{
  "num_key_value_heads": 5,
  "intermediate_size": 1280,
  "hidden_act": "swiglu",
  "positions": "rope",
  "qk_norm": true,
  "attn_scale": 0.15,
  "bias": "none",
  "parallel_block": false,
  "init_std_qkv": 0.0234,
  "init_std_down": 0.0,
  "lr_mult_o": 4.0
}
MLP neurons of a small language model. Each row is named by its layer, matrix (down: output weights) and neuron, and shows model dimensions 32-159. Each number is 128 + 24 x the weight over its row's rms, rounded and kept within 0 to 255. Numbers have three digits each. A neuron's up and down rows have the sign that makes its largest values positive.
A block is one neuron, or neurons of one layer that tend to fire together. After each block is what it responds to, as a language model described it from the Wikipedia text at the highest values.

L6.down109:113110143104170084118102143145136144147165144115117139128187127107114143110166122102144129150143085125129131109163106163127152137071148105137159126128139114103150162147095139099151109145144096114069126112103125159092137127129127114119137133116152090146124132121122097105114118114103149139133166141130132127131119125156156141137076125119136132127176108106085144071120108095115098158123
L6.down136:113099145137134113131156122126091105138127144148132098131126109098155106133150124109124090090119099132170107143108131077113102130087131138136136123088165083121134149107133143095132116150132120132106086064111116143113121114143115137097136144148122149134140133140159131159101145133141096138086091109095090167137137133139121142106154142136138131148108140120184128146146114132124118139110
L6.down140:128146110147153173149151118131138114122125113165113134170103149116085123149116134096123122089138114143143104140160170128101118088130146134130114087156091110120120151135150173128117112119116116114138112142125157128147146127141148155135134173091116125113099156160093143138164102115099133128114122145099214169136109130137130124079133128146124150123097104090193158091115122186149134156092
L6.down216:119118107118144144078138156175132116151101107092111114101122110139093177106112142165090147121117137120106097132161139123197085122136147168165129070114158111131115094155157126170106163132092162119146132126119139146124122132137141117102121122098118141171152145111130159133159120149155143135106098122135128098142125118128076147097141119170138126160107146107099071120137111131137176100131
L6.down364:115156128130081127133111121141123120123131112133143133181167123161081149183162112147092142071114151122140117119107146131142133119105126158092139175110100096168120099115107066127139112129128124149135123137148124138139125141084104137134129123117120133159152099130128111097107143107118127149129112150085121151168112155113189177090138102134150133144125130131134128194111108130097157126103
L6.down402:108131129137117119131126107153098135096104128173138140108098176110118113152165095129103117171135171117120114108149125124176121126163147112149161121126082166160159157156087107097111160118128160123170122137141132116118130138140159106104133107129143127152110138144117118115128119108114111154111131129126131178137108113126116114063134163144094143135150152119149143155138128132139106082108
L6.down462:111138157158163104124127121128114130095097103107137126143118143080076133144173146153169149128145134104134097104074146140124130104134154089111181142101170146136115114118145127149143159163119121079105118136127120130159111069120172077123121096103159094083098117121159132137133115113086142136147106135108105078109122122116105155107123112159125103130119119114141100147137154098115097122102
L6.down534:147131146110141116128127154100145095111091144155179114104192111147137169124143120096118116114161146139137147107080163155115145106151142125113131150117108105159153134176122096097134067107193075119085125125094110140120126119138128102142112080143098128146160140090091113168133147145133119137125137142147118150087137147101151151097086107130105116115160136121104156181149134150147142114148
L6.down731:144123107095156139148141092171140127126116171147136109145169067160101156135097142108099127109105117125126132134102112155055124111171134073121104130161121141129120073136119116102117093111169140116126164122191116122122144133137131123135147134163131127155118100152067129114131148157142106138096094145157110157146135124159150136129118144156106132136157106177116119106155118126137121137106
L6.down744:123136134067089128160164081143122097101090126136121145117111159142088082149168161163157125124146100122158112114137107147148096168144107131131111144113150123122094138103128132163096169143149121131154098084164101105109163097180095140104129101108149137134111078153120117143138108095146086127122130083143140158178153098133126133095127117146136123129066110087157131116107138123122144112129
L6.down779:178112166110135141181129128136144163110111097167114120146138122112170155112156092119163165064164134099134104121117099154148126115123119099117140146084170067118126127110145112137154120101119122151118118106143127123129116149155104155134093172109104140159103114129131096131122136100101064128117154136140154129128098130155155123118114125118129146080183118114127110096127160129067127133137
L6.down888:133139115085102147108081121102136112105111142123137172127136117171135140139086160117182092147080158148147113125147152135126137116173141114128106124126109141186142101119135139115132074086109094167149122122118138160152116144133127158117139134157122139186100157100152089138111150089107097107137155149118184113110117160127109126143116098135106078096123105175093111129142118132100131148112
L6.down1017:145121119155131098135166102168133113136078135186119163111104129115165096098119155173116136119141106136167155141144141141115091088139122134140164146145118113151120156111117116117169117157100103126137116133144157141122092152122152114126094111155127120110144117140131116147114102165112110108154156096122123104128113179140138121080112119099123165177079124159160149112121112155135075135164
L6.down1072:107132090131137144158133131139156185123134132070131131150134142102120145095125129142161132138163153092157219151155125158123105104139144126113089150143129070139100177151139145098088137136136145120139127089117140139137091117171097161099127123148126127126115130110146101152116073150164151118155114139133144154163165105140146127160113144159149107141084125132145132106123141095154151148133
L6.down1147:134119135110131125109154146160117120128111083172123089184113094138151122099099125170089134098131106162146117079142114149105161165101140101128091145101079132172158171088120118131127147173099133075151138159103115123103109128127108130101176145117123123137130149146111136108145121119157127165118114092172094127132082118156111138112086142116115111113164156099086134126117127150128150084129
L6.down1222:144109107093106127090161105145105132117142157138155089137167142164163162142153122117064129127171144112135142126112142121119170158142131146139110120147093094156100134127123125105168154130173106132108128136174132103162078075147091133128136135097146106110160143137103143139190143108123160118145093140107095099133126109128167162152119148134087090114122119152097130137120101123121135132135
Word pieces in sports standings and tables, mainly table header cells and section headings (Title, Rank, Pos, Pools, Championship group) plus def of defeat or defending.

L4.down229:103094126109153121160185087149110108131121140095136135184114121125145147124135102148109117150147086118147094124063119126118111100080122129155171100121112109153129122103108151109092117136127129089105126136096114148149089099075114160074134115114184157089156124131137115127136105142117132146091148108146155148131185133131128129158065145095107133112120102097112145158148147094107109140124
Mid-word pieces of Arabic or Japanese script in parenthesized glosses (Arabic : لد), plus numbers and header words in wiki table cells after |.

L4.down1214:143180108157134150113108078121138132124153116133132183107131157136101103118128148095114094138153153115099127117110134163135164110148136162089099132086141131137086119129129147134105152151144080120148173090097142178112150102139132129114084137135140133101150129108152133160120165154111097121136129125100096115164124151146115159128092173131098097132113104100115141129100121113131116138103
Word-continuation pieces and table delimiters in sports results text, e.g. sc-ore, appear-ances, final team classification, plus table pipes and line breaks.

L5.down202:110153148109161121127112082115141104103112147182150123110188099104112117136167079164125142141145158118130119086138162112134117137149117137112199139120168137127134150132144109129170128155103116160121119134160133119120125165101089113117107099140108168123161104157076088091125153128131168098120158087124203139098117132122158165138065111148143123103162130127122148136114146162171110153123
L5.down223:112083135157115138119097160126116200087140126128146132101133120102099160104146165114112149121139147118105141112114144134123167134129140101121146129104143116168132094071149123154144162167112139148124129132157157136095171160074097132109073156128133090170142078115131104166137130111125111115120159159145150106125128127117153169127103148142109156108078114100149120171169126205137120141137
L5.down1087:098115124122141111127145125108127141125153135129130132194154152149125138094146104117139135137145131059106094135101129150139125128126172121113138145115075133128132143152112094120144141130129104161118111110153124168092151128129086137132125084138130119106059077156146134111155089114157158117169108117098144119134138096131098154119123111118116191096139109154111138123131091120127164112167
L5.down1121:112153148091087143146145082148173155139124161132128120130155152139121133133116165143134142124106118172133159123117165165151121124077123159133107138140127122097155117112109138142153107167132107089124127149098103168149147103105116119139107098121124121141151121145104120097094110138142139167139139129100132170129156138134121132074148107070128143142175167150103135112152122110134140129152
Word pieces naming competition stages or events in sports write-ups and results tables, e.g. semif-inals, qualif-iers, final, round, Q; also -ing verb endings like scoring, batting.

L6.down26:119147145129101130147108152130130147100139134156159102120119089137131129135110115130147137124146107114128117133130137204120157151119166084146094140125130160111128132128153113066124114153137146102144154098115143093146132103116122164134150125126126130112137104123148140118129122126114144140124096137114134089130152118114094132171113137125118138118138156104114115113118129122126171136168
L6.down55:098135107152142160139118109148121147128133156135153100114103107096140129147138105140153131085103155125131128141141104124105100086123119070110128114123119138142149142089163133086130137145116123131122138143096119164128130139170134169090111145144150146131128165094117165129160147141094164126123170095103106130127132116113120153132125104122102133098091097160118128168145134193112130137153
L6.down273:143120110134174167118120153093148152165175129116157135101095150099122112133131156110115105096115157127148111133116122131152114133127082122079175122200133102155171116144159121106136113086144106107119150107108125125143113118160148122113107106137150135093136169131110109089103171114110114106131155153144102134115117130153121151155177119137146124182141138140098169163131118142118166144157
L6.down289:118119086150123141145110108116110147123149143130134115131136160149143148126138130116120138178157062155162107113091122124178112069126141123096073131107124122155162141130116114148121159131098127103142145148103128124149116147084154096121095142092111128160097110121128108110133141123098187169094096141119126137103110118138148165124123139145102146112094074089132143104110143122143122111128
L6.down326:147129096148116188101126147121118165158091120100062137113131117138116106146114075141137139139084138112144135079111085161114087134109117073113146164134106099113151117121163140137148100112105152141133116130117115119137097186174130115149147136126133122149141105143140158111105111129125122097161119097117141134119122128133125129142137122153105130127060114128134138105120134127120103134149
L6.down342:158108140124137125130122146124127107146149152138172142085146128181090147133157143132138105110145150140138150116132123143079109139121076114147136095126119098145174137177177115141084173147130175153129153106136185188148096100142150092117093134119116125147158126132136159113085152122156131168112115111141113099140143126094138131132143124115147143116074148093131149114154134129131121138075
L6.down379:123188150140127134120114096125140091157136114160094142114140125125099153064145144153090110115110136117164126145137105138138144154126160131111134113129096168149154102201110143181095122160106089148090119147149182149115158114107097103115084134088148117107132138147145116115141129103125150104140101145143123130151161166117126094178158122116155132137082129141104116140104139165153094075119
L6.down422:165116163130170093151134129129112158121129114149123114101150140093095134115130148143117107136118088116118155157112122137119100160096088175087135110129133114125138112126115116134101105102133106116131102134119117153130140097110116098135165117092152165069099145114122127111116134112145117133132098158092154092123119148149095104160146115068156125164177121136168112132133116097148152129134
L6.down448:109104128123110127134149109162144120105171086140124150098138093104128172136133126091165102119088118169062166136099127125122120103156169088092121108180136154105093206119146102159075138112126074136103125140098129112127165154163150100137126109167127088108121121113141101132091126155119140135173114131133138109139131137139134139125164158132094095164160103146134115079090119116166142136098
L6.down578:160111141162153152155095105128104138156180133129115174157153102134088124108116112155128164123138092164141128116118100161121091172126178149134093125127100118141121088117146108069124131168123162088179129111094154131130140140112151115131144174112124103130142097125113112112099135137134167111096145130140143112084119125138102126119105138136155130114160115127121167144097134165121150134116
L6.down642:131109118127076137103164152128120071124153117113133106149145119122110142128092090128159099131112111136120099111129129159117156135079118121138114103114145096123138118091124162124136112136185140104140154142149113112089127141125134138102126098150135113131122080147143127155125152112086139087134110144170129140141091124114124077157155118151080154111165141146104109100085129133119096095146
L6.down818:139159119070157167154095137118114093165110114087128137159131101128148160163112136088133123140132118132082152109151138097096182119143116099137127101117130157118098169120140111143167144153107113148115156123132127158118123158164122108077123094154176157115123172147123085103110120121137085130137159084156146106151120158127124131142083129095119094094142145141128106130117141098118120134132
L6.down885:116121112130146096164113098115085133098138155113139167173147137114158114109161135141133164132105135149100113092078142151159119116137106128161137130192112148119120141138124108108153091124094135126130135143137159151118113135121110154147114127113112144097203120147085100129093110112143139117109126123130095090139142106150118164158096093145106117163133111117129136142137125112156149154124
L6.down1198:118148132147107111138128129129115154148124156138132132115112118088099127129124158125123104139118130130200136123117121214118163142137107102122129148130083112157136122136139112094144123111138121101078124171091116156118156141126127121112154082156119142115131124137119112147110130127143110116107106128166124105128156156143136141135104138158153113116129159101112147106098151095109144151130
L6.down1202:151125122139144089120123098116106143164142128122154115144122158111154131133115133127151094137119129124166145113116148185130130134127129109090164142153144102125092123131126107104130127144132142087149155130121149113155121107164139113130146110153138135090111086105129124161098106116149138132123134116161159129121150131136110143162099097152147130149130107142114117120137148092159155153122
L6.down1264:101112124088151084132123128128133150116139138129118165147148112127132122094157105173134136115111135100126086125104099124129131089096095089174130114123086168152119088153155090138164101122089103121086113122090162143127150170128118135182154156127115116156124095130130155158109129105129073094124155136139162148094134134121098142121078084150105147129133143115151121096133129147157120171119
Fires on CJK character pieces inside Chinese or Japanese names in parentheses or tables (何立…, 李…, 雍…宫), and on mid-word starts like Le(eds), cons(ists), m(iles), coordinate primes and decimal points.